MLP neurons of a small language model. Each row is named by its layer, matrix (up: input weights) and neuron, and shows model dimensions 32-223. Each number is 500 + 25 x the weight over its row's rms, rounded and kept within 0 to 999. Numbers have three digits each.
After each neuron's rows, "fires in" lists the words (lower case) most often at its 100 highest values on Wikipedia text that the model never trained on.

L8.up684:523425491498525476526478521472520539517498498518489519494508524493511471477479524536536484531511500473515496507496497503507491510504537469514493481460526526487541486467445462525510525510522543496543484511483518515505452516518456452507473513469492510486486511505574476486542514522495532525444548487490498431494487482479502482447511484495473488477474483444481532510550460486497501485505484488488499507542531535483505539493467535481511454568506455506502524484491474494494499530506489489524501511486470491506471502479498534523511458479453480498507473514498506519539517506492518434
fires in: "and", "or"

L3.up496:500482484516571546529492540498526517543513510502512502493538500517501512522484454517512519507491509512503453462519488493521484525512513518496506489540504475500504527534528490520482480496540510496553510502506503510522480474516500502456517482438536516488501479462488500501537497492484433474492505482487470457477507532465464454477519521483488489470486498465539503494481508491478459482520467495509519523504490524532492472504483491490497490469548515464523512518509468518523485516494509514512526530505499547505488470536483538475455466470537494501474508512452457487472503568507465471
fires in: "he"

L3.up82:560528512488483507519495543484484505512461480540570465506525504547478509552483516551508496480527503512471485506504492481457492452476467484529520490453524501458465485522496507484501502478519496476484504496530533514535499526486488524475487469459487514496559501507462485521548543518509512466484483488475487507538497546545463475522497511514460518517525540477537508533532489502508515476506458529505515479499503479473480546490503531498506502473527521490510510472524459495560489501543529493491461520493495537495481515455482496473469466499542510513493501495470477522515544493540479488
fires in: "in", "when", "while", "after", "by", "and"

L3.up563:494504494503513472502496526494504526514471503474513491506486534531454530452553551556512523535537517522463491547466500474484502491487504508475542504465497469494445482494504499504489533464547485466502477522531516507561502515473517505477511487515464458505546493495502478543511492502489519491484510536468508496484498505493468495495491508579467502488501532501538517519481484500471494544464498474469512478514483530516494536494481513499460485492515499540519511476504454518539476502519516488461423514484497489484470500486511492494499499512488459541500519469458510499523482487534515474
fires in: "and", "which", "house"

L8.up280:495540481504506507515518497579503498506471507486440514494464518492513513491509483483554473546485503468459474495517516508513527469507513464503548483540495493508499516482539524489492498495502524515528494508478516485508478567482514527496543514468479513509469504507505488480468468528512485506488517511524483459449464543474501526483501505461502502487530501441529444504472520486476454477491515486562468477495497499525474479518485481555484481497440501504536473499543469478537460539565540498487537525525532517480543495528497499488525462476504469501473529533527527500554497488515486523
fires in: "was", "became", "also", "again", "guernsey"

L8.up225:518540511477547483513507476537517482461496502513458540457486492486504512483525484523543452530534479446514523486486470506510466486563500534476451539468506485533535474493471512466505494536487537467471487493522512510500512514493509519541461491482503512503518522497499487493508507520536479494496542530491503458498464555502489506530519481501530469477513494486503492469521518504491499470498459505500506523506511502465515541467521522511514491521530488499489475477467454530507465496495502495498458522573453518521526493474477509465480523506529510524522493491551516467504508468436481497
fires in: "was", "2", "determined"

L2.up89:507486499534522525529495448555491489523476496492436497489525514532483524495504554524544485527508463500497507495487500545522463516469492518537549538503475506511486486473494488538559492502510530478519474517490488531505498494511491494508467544476507534523457531468468487487519511529534521508506513494495502515508494491546494513478492515500472477489537514453506512530440524490490469463502483525491487485490492494491465473469513500534472500529490478465521522468533507483523478516496536467518486551517514495436534541539490566482494503500514510487463484524496524461506480484481510474
fires in: "appointed", "as", "became", "also", "professor"

L3.up592:510506515531527483528476489536525550508498500478516489490527508533496484518526503499520492485519522469448522530517498505448499520518510515557507509508476483431501505461478476500537500492520506478526539465511510442480484529500533472502473455443464497509511511511459510503554521487504464537492505526485479458513476530471519519495515474482500459454491470450520495516517501487525495519518512469475488528508517490474502554547475487539475478478508505485523510457524460467519512519460513491479475546501490532485482502508516531512477490485506530494441526530552555465520492494491501477
fires in: "from", "to", "at", "took", "leaving", "got"

L5.up66:540493491477510483501505498531493508518466527485523517503453515489511511492492502497504498493527549522470497514565524496503469496492476482506549497482501455478486489470447469517499547534520504524510538497496510516477506515521466506481507493500506507458505522429496476538528476494544464493485502463473471496559492505502525506450513552471491497497510513491529463500489490476519514523506520518484479523514509495542490506486516561503481495464509534529510460497534437496532491520486492485510511515488477545517438471523491483474493520501481502510529529482487507501471468464509467500
fires in: "to"

L2.up130:507509495501487539501569529522484524553504507523483475509504512500510516490531494509504521495509493522442478521461515499486487494561453485499490507499485486455497444511498548509504501508511487491513503481502475495479485471481476522540498526481543503513507519507486487520468519469453463501484547533487500478501543481509424482536489504515464559510462529487531524507482563509515514502470440499531506522516527494489496531504515527516459464471452477487507478436528479496505519533533506508476512526558526488475493490474469508485533521453507530512460517498490509497507530506513529498
fires in: "the"

L2.up58:504484519487472519522537524514531465495472533519513523480520511486492507451450566519542545453480504500445485522479465533483451524528508515524505508503465499525484490511482478523464491518507488494532498482490498513470495532513521523538493520493482487559480504514491521513480510524510527480474500541514485518528517507516443474490489487534496479523512511510484510498477513491519449479529444523496467501500500486535462503505464473486492505520510496522548505502467472516519514536518487503500458504472538521489484482494522486541533475467518513495490503488505532528498431480493496452
fires in: "in", "a", "grandjean"

L2.up217:494494479524499515486526489479521526494487453466523503479488527487486534525478500491502512504556503517478486519468504474473498518424516460496495460508492483522498512466518507538500520456464491499508484511479524495446445490480546492515492492487515484492538505548501497465448507493531488496462505507486495505492494480514458510482503499465465514487547509479528522473502532506511512503526479514504462526496465481504490567521441517503490436497521504469538513511475508474495531548447488511482453482506500513511442487497532515515535513426494497509501525507508500555521467534521486493
fires in: "on", "in", "of", "convention"

L4.up341:512495446495519554478510487522483519506486495559541459498498501457499527498499472496516518513499496529462494456498527467484486468507442502521495498502542526461500542517498513481541458472495501514484551497495478507468440528489505522525479502488529487459474514460501497500496495523537477505487506534487500460500438494492474507454511520493485507506490547475520467563467490520498447504500525513524513512486507503573484505496442507463493491542515522519510501483543485541490517517501515519440482508491508541534477505506497487469498507482477476499513517450504504465485507504467451464
fires in: "6", "thai", "all", "5", "thiersant", "thorsport"

L2.up333:456470439483502519472493514518475482574510522469517493468470477493475516496508469515515494495508561511507513505550496518564473497490493518498505540507492458497525505534481478477478519503530527496530518476487513550485501488490534502488512471481465518484476486516488480543496540503543529523491485479528522492504466530476500513481506549515510531516524573484545491500539497448526477505518498571487495530515520501535478497479514504506481475468518534505510503489516483472510465493474486531478490493499501510484499502517510514494522491497454472508453532472481508460524509492466438483
fires in: "can", "not", "may", "to"

L8.up405:529546499519466501533491536517483474493462498404547472503476524498473506504464523482515468518500493497450491491522509512441470482521476500536505521523515507498541495466495449517470532504520571504511490487491459537471512512491534492489547508466506480518499484503512492501501515487522475492446507489469476508515483492552480485513569523477499542513485511480535502507505456506514508478488468539469460511505523454518497483492506561499507507525502571503507540475485454487518498529519526489497514520484486515506527485516476553516526508506499479532494466487534507474494486472486487482
fires in: "to", "would", "could", "for"

L2.up246:505458472486469540500512512525529525528507465507535504490516453520464502486464481538566502475519546490467486469464495455489497483533477493497536509531494493497527501474495510494495463453528534522502474545508524547525469525460478521471503529517482439521524525551478500516462533492492543498521479486494474482517485522486458500533477493532446485462486492512545517497527503502498471463486482501500501509516517537468480506515498483476500486496424532526522503509536507527510536527490492537477453526514496502510480485492551523499470490487521500464519506507480523497551509532546476478
fires in: "united", "october", "june", "world", "july", "november"

L4.up630:503515505474506510481510490485474509522543519475541513510494490562481513499467513492521536515554479510466538508494501487543529514468455498493458494463525500488509483485415479482509478500509555483476562485483492488522517556529495490496462531485475471474480516501480497490475481486462486494481491515515513508493476533522494498437509520502506519481472525496479511470489487514516478479504446507468480490480517501500545498467511473506482470523492508491513474489474487470477514484509462531486495483498523516546523480510560515545500522534493518514479473499500525482485420475472515469
fires in: "all", "are", "both", "those", "were"

L5.up89:517473495490490497492517501495510513514466478491510499487524522506488497514495484521517507470496525533481504508492488447498495499538492504497524513517497496512518546507471501468511510444495546516505545505572488479504450520466505518494555535517476498485552489515486505528490492519487487487525472551496494528473470459488502501505480486492492476470508515539500511491507544505479484487524453487541527542510491477496461535530503522500502474522488463465475529468525484553518532463507531530521500502527503472496533503483490532517535473498476513500473527481532519533466535464479471472
fires in: "by", "from", "in", "a", "first", "per"

L3.up363:504544489480471526521511536482477494522472523477522531536506531472489513491504445522507494477519467502480495526482440480478488483513526462499520469492473462505467460501506479499473506505490519501567532508491513534428500503500499486532513520495473495478518504533510500544559481516492515540457518489505489467487499513498483488504495520523508579486565520509499468534451442454501469515514437495514521509531475473541476505542518496501469475501548516517531523502482499489505512540500503499476470534472525561496495467506496500538531505489491469523497516524524511492495494490493469506
fires in: "which", "to", "had", "when", "further", "has"

L5.up343:550498480485539481440466474483518504503511485502526527511444539508541510466474484495516469499534511517470499550490504476499461489477487493520501511497475493500520527483493467470540484540508505511543513538463511542508520543525441537560450517483520511500519504498529500484504511507475488497465477537492495523511504511464459510529493514485483542516452521518492505531553487452497461461489477493451456485475539511504483519500471513489433532491528510519525484543512470468521509464530523478495512537514480517531534514522485516500487473504478506454506504487521508498504471533508553503
fires in: "of", "more", "most", "original", "other"

L4.up705:536523538476534458542494517568482521482431497465494483547487471521486529485482488500541478495499493468489525477506475476519503492487564493510467504527518487511484479491464516525490517479519560512548535526524541504446486548495514489495469581497505515504496505539540489503547498506492473492531473543487481537498464512447499516501512514546501499490526499479504558510510472468514516493488494522497507524500493497511526500503552535490516515516493466463543518489513485482475504526517520489489459541549514498464499515484490490504457511476510521442454516481525518494485532498505493496
fires in: "as", "the", "this"

L5.up444:490520498479443507535492456471506498492484505467501515511541536485466535503486461504520470473525530495472535555497463517461489510533461504527498514521523468470489510504483464480527528505487487503488458511526540462537454516482438514489508541457467515500529494504495497491537530521451509511524519476507492473503475506515473450450517517503503456492517494482503527491493481504533543529532447484512493490484523497509537482549488466531516413514515469538488522501496480526548481503453532496522474513535482510526523478484497515534506515498506496507494493493565528512493525480486508424
fires in: "as", "at", "under", "for", "to"

L3.up155:474475480516511523471490490467527529480518481508481517506474533492475496517556532492508470502551532486508478524475473524506496525533496531516538485538475500553498476492503466494497519502531523495511486458466489525558512529443473525492513480504520471479464484476512499479469497493499520490498524475493495490484485474524490484496465481535471541443499534504474451485565496482492520534530515480517478553523506515502481509493471479546466509539489500505485500481533487459516522508486515498542515520501493559529527515474474526467539451489492494484449508513523528501524505457508525513
fires in: "named", "married", "appointed", "elected", "incumbent", "famous"

L6.up90:464428503468514467481517561507496509511495524514442501505511499521480484508490490496508496525509507547508499499490495475471491509534516461480536490481509504532534479480476465546468465527446513453482457453524511500506474510524518496529555509477479528492538508468513512505539490508511535495469518490497507467497502510523477560501476527436517448496514502509472513513541496460528492504473496515473473497524499508496546520507474520493492463476487487533461505450478431493535513524497508509497513510504462514503495519521474507450506508492514508489488486518502509471511490491488442514
fires in: "and", "or", "born", "released"

L8.up533:516519545473486501532522525513523504489455533476487505500531482483498499555506516544506472517498489493425441526539512535486527479496466502519510509454506485502531506522495487515538490494532540509514489495524525490526483498485519483462526537496515506518488483486468504505461546530460468534472545532510476493499497501517446514507494469547480511457467504480467486528500475487491463513499463546542484497497512529490506492480466482534485469487459528513479450531478503489506466478524514499499505570542487485502490479506485511497525485464494490460514463532552499495537499543472501520
fires in: "the"

L3.up55:516517516494500496530541485518498530456488478464516485525466516491529531474473510516520506478532486500472499510514483502469469486483530436498502509469503492518466493514480507501548528482486528491549487507494477523504502535500482467509523528441510481485542471493441496502513492525481499553503516552462532501476480556478465465494486503486480494495510516493480505493501519480488508517535451491514478541472483522546446527560477487513505477523537504501513444494518496498556514474509486475516489525505500502485540484492551488493493511507513508512476496480567490514562464494497513515
fires in: "on", "in", "for", "that"

L5.up307:534495491524484507489484532484514496495501506501462576509513491492496491508483473479518465509527497515457508510507506504459520459467488513506520455508547514491563502508439526495554510549452518521484478485522480552526465504481501511480496498435483484516542522482540501537470499488500482530468540494482511473478517525561481510523471475476477498490501498500493529489532476464498521493477529533459472524539471458480530508474487543503488458516531522527484487491492492455502476489536503475469480491540534540529487496519518502486533475495522502485513495489538496497518454446470518451
fires in: "at", "of", "about", "for", "and"

L5.up426:542481522493514475526450502513478530481491502466531504522511513515459490497468484464513481529513483534497522551502460525552491512487484485477533473506497531467563497505470502518522506529478494516495524444501530492516465528521548510464544514510483484449509490496494497507542534519497519487470527457494501489489508541520481526503486504483502443470434496488497513509503458491495512538500471499522482494510472480498483513508448425449463506505548490538537512476517497490512503491510530518474486516515476552507499487514508492496532492467494504474451513508558497476488512444548536505
fires in: "and", "or", "from", "despite", "is"

L8.up2:455519481508546479488483508502475491479517490522504462478510528510476528519510527504474452511454525485497480521539507525489462482479484523495458538514488495512514474503495499488505535498513496504532487511488516573515472535483476476436558484537479460522527493490479484463533488480491513477494480476462540466510524477489494526516569499466516482501487532487494501538531494482494474519495508496532538473516492501510504500487504502540506496527477539542509551496488496515502507515503535524458487535451496567522464507507466512490522507477474500541473501498504516500480488522498464520
fires in: "it", "there", "that"

L3.up170:540478430529464545530478453502523499529485538499543535527531550512502509490472497546492509495500485464498521531502500482510458487520509488486536459490492511474495525483507481508485538481480527496529515501484508541489491537505487477523479538456479470494504475506505509514542487489465493459495486493485484509519484508511465516488497498513503551492509567489531480516508427457518446496515490502477480509524469498512501530514536522515506480526553465495539475456532493474484486505494501456497477521490512525475489489488513536496501492496465482532502514550515512437485504444501522464
fires in: "of", "most", "other", "some", "also"

L3.up542:490502453473497497508512489515481541458491508488477447478491528501498531496510515531539501530493524490498499504477497521472515514471489491500520529507541488452483479458482484477513509519481530509487506511496490505482480533487487516488505489503451546517503556554533507494528522502519485510498515481526487445496494516501461496514518501535458526500495510486481491489493484480539429477557526502452482493486516499529523547509482495550485461460478483526548497519519490466492515516462513476532547541516489531477450522497524513494500512491503501535486494509577494513495496491496477467
fires in: "to", "a", "by", "for", "with", "on"

L6.up346:516473526490487480499508516525539476510447490536534497459484512507453512535465486507500518473514476534504494582505510489506494465510488481487524501499537494548486485509511516480498482509480490537496525522485508528504482521497541542467496540500469477477539477524462509533489525541465476484523510506452555468511499525486480521499486554506498490506507509528468495501544521477510504452554451533537500510495484485531510496492457449560488502505442485505527542503474461521509505509517513502484507535509481512508449486486493511507507487494475540484521519508492533491507491445521508459
fires in: "in", "that", "obligations", "by"

L3.up370:485496506527474487573537557503507501502479521449523536498487479516489489492498525447489525461541468528484493549482491542507479513490473491504477478509539510499563487446485489518494456483513535524495520521529523487509472540481477506459546533494499480487495523468500481499529491483521490519532493507518482480531500523528439474512569511516506468483549494493491482497496508500487503503465492481517496504493535509501484512567488471492473492525497505534544497520529513529486509557518452533499477479504480521504498496531449524500498500510486490473520452519518511532485508453516487445
fires in: "a", "in", "an", "the", "protected"

L2.up593:513517460497486491497492499466532537531491492504505502504524519521485507476492534533508478505564518501479533514475478503461527455530492492515548509519484491471506437526462519477490513468536542531532480486545458536545484528471508536533515482482526510505524501553503486562481508496484524540512535499485470520478494496479469476536492505488514558500516498519513519528500563490518529538468519538518452498528507539523503523463492508532487476509486535525498482493520487473510480469498513487466507501514488481494503511493490485523469505468479479509501475515534519517493488503469527503
fires in: "for", "best", "of", "the"

L2.up417:491513558464531480581491508479446511504452504488484439498446517516502523523492456489538516507505486516500490551487523525513518489498509534474474494524518476516509492491535507509502482492523509480514477448531511480546514503470468496509533493502486485504489468511457467470534480517510495490490517464496496492506533504508484486498523517495495533473466512491521477474488541463482539488525470485496492490530538469526475494467493560466489464529573477496469525544501492521518447519506479522460498483532500479529487513504449498473466477520491539454496474519496516509520513481479502514
fires in: "he", "she"

L6.up316:495473445432538530498536492509514485525496537546488518469514531467525479481478496526528508535488546512489476497479469508526494484488510493487514453512486511542464496533525525472478498490497517527488536505494468519502448512493513502517496505526509471446513534525493497503515491553537509519485535519493511475490498519459511529504542539488526532501486537510489490503525514499512452472554485532423511488551507517515470519498520491534466500501550524512548500515475494463450551528518490518490441504528515508504513476486510512476513476468491472515523526466510490518499488502487486489
fires in: "other", "all", "bofedales"

L2.up369:531512525492517516526496507510498525543420519491520470503480497510478494497472468539495516502558503490450483513507500489461510525502443491537495492470526484473432481500485496488550467467516478488514508500513509498489511515459481476504544512478508505439505501536473503482531506495464496506510535493477497518541501506524467477522518477515472492526526504515495453513438524500520528504490544446508491544493534500482530529562475529529509492457518558501490472517530494450496507522502523474471506533502465526520481515503522481514446537485500542467439476498519517471489499499481536498
fires in: "to", "but", "for", "who", "with", "after"

L3.up263:485521491498476500524528513500524490468488479465523487521474561517472505489506509525491513495529528528502506522501526552440522509502530561514499445455517447533507503490508547495477487474466516520527459468510490489461474513478516516519503522493496494509533481503480456497485503526496520471473490515528505444534531512528476500497506508482497496488494471501511510529507478445498517533532438463462508488486505499530486556490464484523484493509516501525557485540470494462504542518471513482532481487484485565500485484463455526512472491527506478504517496473543537528517435537466501480
fires in: "on"

L4.up748:537549478509489502521511511495509466491513496474487481495479509488511512524495494539474530469515520513441460525496473502467496447482479473547540513503505513480482493539505534513481517437485501543517498510530544483469418544518450553490524525468480506511525517507490504511498524499485526471512518478514509462524497489495445509501496479465482489492503518469521451527474485438542501529489474507477525504512480522467497500454506470538494500475548502511533501526511506515540518494506511500477430500501491485493502474502542516487515505505472486474513509526531521540490454532508482512
fires in: "on", "in", "castro"

L2.up91:519517495460485492471562553502492528457535517503476506517508533464498493441476519544517512459503511496493500470484475478533474503528495530490518497546484505483551470506489503497498493484522484503541480495510539487526490526436514480478520511525493536477495507507508472495490503514477517533490547553498496486503474494446468515531556477512513477514486471490548487500508495469547471514511512506510481522519456516519493516525530489493423462469450498476491495503527497517516548515451512503526506459529488500530470512498472492481505532519471463527503524537493513539508515501487538462
fires in: "an"

L2.up85:515522461473499509526526510505493560488490488497427457506491519575497506454472512545550460498503535563468487507474504500477517497485487544517520476465486544495492510508495493557530488489502521498506470473493475464508494533458497494544524507483461487501515526459515522512498513518511499476508525498493523492510506486520482502508485469502507497500462467489511481510468512492517475529520487468489453537475534522494497543465499500487456478496483475564486497507510478517505559548460514509489478476541484499494468466491516529485513501461514516469530492484499480534526434486505502478
fires in: "on", "with", "at", "from", "in", "along"

L3.up250:537501504521537490527514508542475501462497466516514434485451531437460578524494489491512504514507495483525491512506526492446493490533481491517514481480466470495472491522484474519475496479549480471516468468453500504533492500502509501534508482475487498511492504445445448483517471530485506551527538488487502483494476509455514505521482533496513462503520496418512514489492520510489526474528448494493487485483510479512507523506526502495529493477520474509530496479467460487490512526473498517537467514517501504544494514490492470471481505527554538514462463501503505516505475488532523499
fires in: "she", "work", "play", "worked"

L6.up171:549521514461502503514522559485493502517457491522465442515502503482463512464511453513475480485495535503549479489537504507495480489486475508489517490499467501491478465484456490465507517456499504517489473476512527556481535539447468493506520489468490517493496541536505490524519506497532515501483528514486525509477515505470467550494508520515528504508516523504510521507497516477511477512524472469470515517537484465508507541478442540534507490506500514454522500484526462528545566459552515498492481521470508516542526504498445470458552516520524485462489522514503486491537461540489494501
fires in: "since", "there", "until", "on", "september", "august"

L6.up266:480534478512492506456542462492488532537491508463504510518478509531468493531515514551549486526550469499487498501544499491527467456452503475478535494496487501504514487477491519506493526484545523497552488490483467474486474528466464554484488513447499478485477529550525500448465485481481451483504493527478489515531449507469451519509533503500465503456481483473469500505484493482500509527494502478511481540482540491474519494502520520516494486507480475496509463501486509510511515501492540498470506520493492532493507452483499511469490517499507495486494493509498530518516500487486494486
fires in: "the", "of", "southern", "eastern"

L2.up337:514527475491518501515506482471510483494412476531560514503498461455447501510459505485496552524531506518482479502544486500428490491503484491513565456469540511475456479528484523509465506475513500477511531533530490534499485488505469522477494519479505490477537528515512486530518477572465485520535506467455485482486485530525454509514499492538502542488492537489511431535476481508527521509488506534473509556457514481530444504501477526528538499463506508536517467485544491471523519462490502486492465511495506521512504469510515503495504517502505524509465506507501495481476469445519500516
fires in: "that", "who"

L3.up78:499459537510494519480495526489485497491505490510482494474480503465463509462523524495516510461508496500449500501436477498469476467505517507471502543509497540505489434456470488476521481507547456461519479500467533472520496510438476532488513504518483497515523551555504490522504487483495532508476553506536524517490493479548467542509516505547440476483470506472470531500516548484479497516508500473510496512491493510499506505478517517502485489456515525439513522495498476540480508492493498483475469511523525506495534513492499493494501503506535480465492489559478503524524445468565524497
fires in: "english", "american", "australian", "russian", "japanese"

L2.up115:527517434515495544482491540510473517515506528483533497511489535479523494494477554557500497513508476516464516503509477510447477479511521534502490525479498482484445498444477494511517500469495478543526499476482476519479507523457531488511507509471485515524520493516523506545528481499460500545493524491476484502518512502489466513464503485487525520502501516505529515512517495438519511493509496519484500520491538506511479516504450492519481466485503477548534478503447490466485520499493498514502471527525494542469512495504528506487517453504452520523482460495542483465492464491501527475
fires in: "on", "n"

L4.up758:508491526492539499454478475520494525536489508497550469493487523556487488451502500567536481512532518467481514499489506472530520475519467516497500516467506528498491463512530505533503495496533484484509533515490438493522469516488482478471466486456496501470539491533527484497536548525480499522531555501478514447515485506492436525464508513529451498456515518512516460511541502474512470515524489481485520481560501554451526474500479517530486480480505529484539485480492516450505486523496502519446543501525488530509499495470515522506499471520479520505517500485530520479529470496485484484
fires in: "and", "were", "2"

L4.up539:530471501498489433489435517497502507473487548508531457523475515529487514510533452505558479503490499504511490488481452485491491476472524502543485501490539503481513557484477481515502504506541500451553490501450560472520493531498483562507483531524521504507495499486533511507475475514504543501490503519485510479482481476508494511514545475513500503462564471453511498524530492519504492505481495497522449479500535488540505511514476459513485502514483512459540474546496495505473545550507478461474489515467530501453518469547507477534464514478512530521481489493467527527506475510529469478
fires in: "japanese", "canadian", "chinese", "american"

L4.up713:466501516524551481508507533546524541484516512465495488526524498521517513470501523487470463492536504523470501478469486462491519526519510525527499484507480485515507505482459499524508495479529515485517469506550542513561447508444492487508509475488477510535481511493491513555486510482526496506509492494481494438484499500475518504525504520464511501463493513490507498506507485503493500522525506496506454512575514494452502542501447523521498475466497534499490536504514463479526461513515523530481417494528511514502523518487481506451491464486544551470484505484506484520545488525465504486
fires in: "w", "took", "died", "married", "on", "got"

L4.up275:515480497452526500526472488456478514493445468477533435483469489569476496514471495512482513479523478471506459569489483500494537511523512477513498500497513485517539524531524445474468503449497528465512481469511534539471493514492486519538465561453477498503510470490510486492489463550450497564486556454497491472514483495495502506497499487492474525499533549494456504525476507499487503503489486500494502501516482518521484534487475501522478491519499497535550516484523463497468550489494485496493512502503503499531503494455470486519525557496466506491478514521534500555512484464498485488
fires in: "announced", "released", "since", "published", "stated", "reissue"

L2.up252:525495488454565478506496551522497463529491482464484523518540538519499518463484550514494499477532534521491529497478497507489516554503480529481512490492494510526515509428491508529487517486487517487528493436510520491535489529458530503490471541528494487564505525560438510505485521500523510507496491489495482500513506501478507520499462507462469487482491568442534502529489517526494486521502482527510485487499526531506533538472490487464467491471496509490500490513461491499507496521499516515485469468525448495444461513469502488502510466475475543465476503515555511511502496524537488499
fires in: "on", "died", "shot", "took", "released", "taken"

L2.up279:585472469451474480509527491475462532508490543529503468487443514530521481495515492501527471484524497532436479501488504499503491434512481493523515496558516543484504476524481508489532513527529486529489529475486462456483508518507508502517511495503462496478485528514519473497500507527519447508520498500512509508521472532483515515536488531558480471509438514460497492540485511512490459509497459470505517484525480498465453466448512516510497536501513485527461517468490490492510469538479500509517489510483512522514471504455490449502535470519484455524445510516484488501498512467493525500
fires in: "all", "big", "connachta", "jazz", "doll", "allied"

L5.up71:537492469499505535506502508505486517543462513497482493488532497499502510474479476496524491474507486482467511530430508515477512471467486496505490506474511523444513492517464517494480488490489518459482471519483536481463456512483475467522488497468466527482537508514500465488488500496457496499510495475507496515497524486496454485481543527539510485500523448510485527487537468481510440474479492508448451557537481499510551520498501532477492429495522541551508479489531509498462475537514529502509477541520496531506509458510505515499501542516479475553515506449537532534492498507480504457
fires in: "as", "of", "and", "obligations"

L2.up421:513516426476476522535497482495515478525522497491492487478540543509522510483511492495528469479531544480510496512496484530488497504449511547504499504506523499509487488485474518476512493438481479496505449502506493531500481502463534487575517559462496516457514465520539482519524483506456512487506501539510522514545495482516480496493521453471487517489475518489505499502520503497520489521531550490477493502532490506512484550475494533523448494483503507531511527508480471497559534487521538516456530520510478497490504479488437509496502522464479489464515498486517537500525454500485519546
fires in: "on", "of"

L6.up549:534546513505484496471501459530511520442465511504498467450476539458499532477487517515484459487510510471515513504485463500522508511509491484488504503513500470522506467490495463471483503536514497512522488515501493512531447508503491497471539439483497525467520501557499484487502480493532496529491537509512479470504484509458495507475490506520449444493512462496533483528508518466536494494509474484501503486499506543494454478491509507544475434505474538482514494519515513511528482521455517530504495539482499579520509540491487499503515482556476499513523471478527483487502452479528544509
fires in: "served", "worked", "played"

L4.up469:490515500472459495531518472506470520521484519472539450517482511522521464529500466488520483468548516459525491478473483484528478519510509513504490536475511509494511457486499505485472520505497538488529512504515519471511490522459481476473481493446530510519501537517479482477527494512500511517479504500470535536470462526505496438470500499476485465492515487458497540511545490499465556498495468516493502459493528541542499545548492500517518498508522512507544530477530490476528525538464516460494534506515481523510513494471492486485492514523550555450535531511501563482498469490537486518
fires in: "as", "appointed", "elected", "and", "named"

L4.up406:514513501492491495503524526483494512514499532505518504522478488534498529480467451481526499508546472495494486565509459514542463486542458522511459536518542499495453501474455495473469501521486505529494536467520515480505485515503539548494512531490493530531479500545552485488570500511465469493492505554521466493499490492463495488527528506491493489496547516496540497465485515489541491495507456478435450506527499515492508514534514532510511502511477502507466497499498493471476498528461571476486479527533490519497490430474479491521502538486493503508483466493499553533497497437482549518
fires in: "of", "the", "president", "member", "a"

L3.up273:502461478486545454538485496538499508498493487562466546487504534517514507463459513528532472510470529500509497459423440519457494513490499474468506483541510495527524500465516527538517530537473517526510475486496484489531503528469500514477467511489479492474493495523481486483517476481501506532493513484454503465538504519483514545468504505520525469472469527506525460499528470514541511530494483499533480517535482480482485509504513497499498467471490511489507505438508477513506508560504493526511447512548501509527480511547543476449479496462550504492507529532523510519511507491523504507
fires in: "an", "after", "a"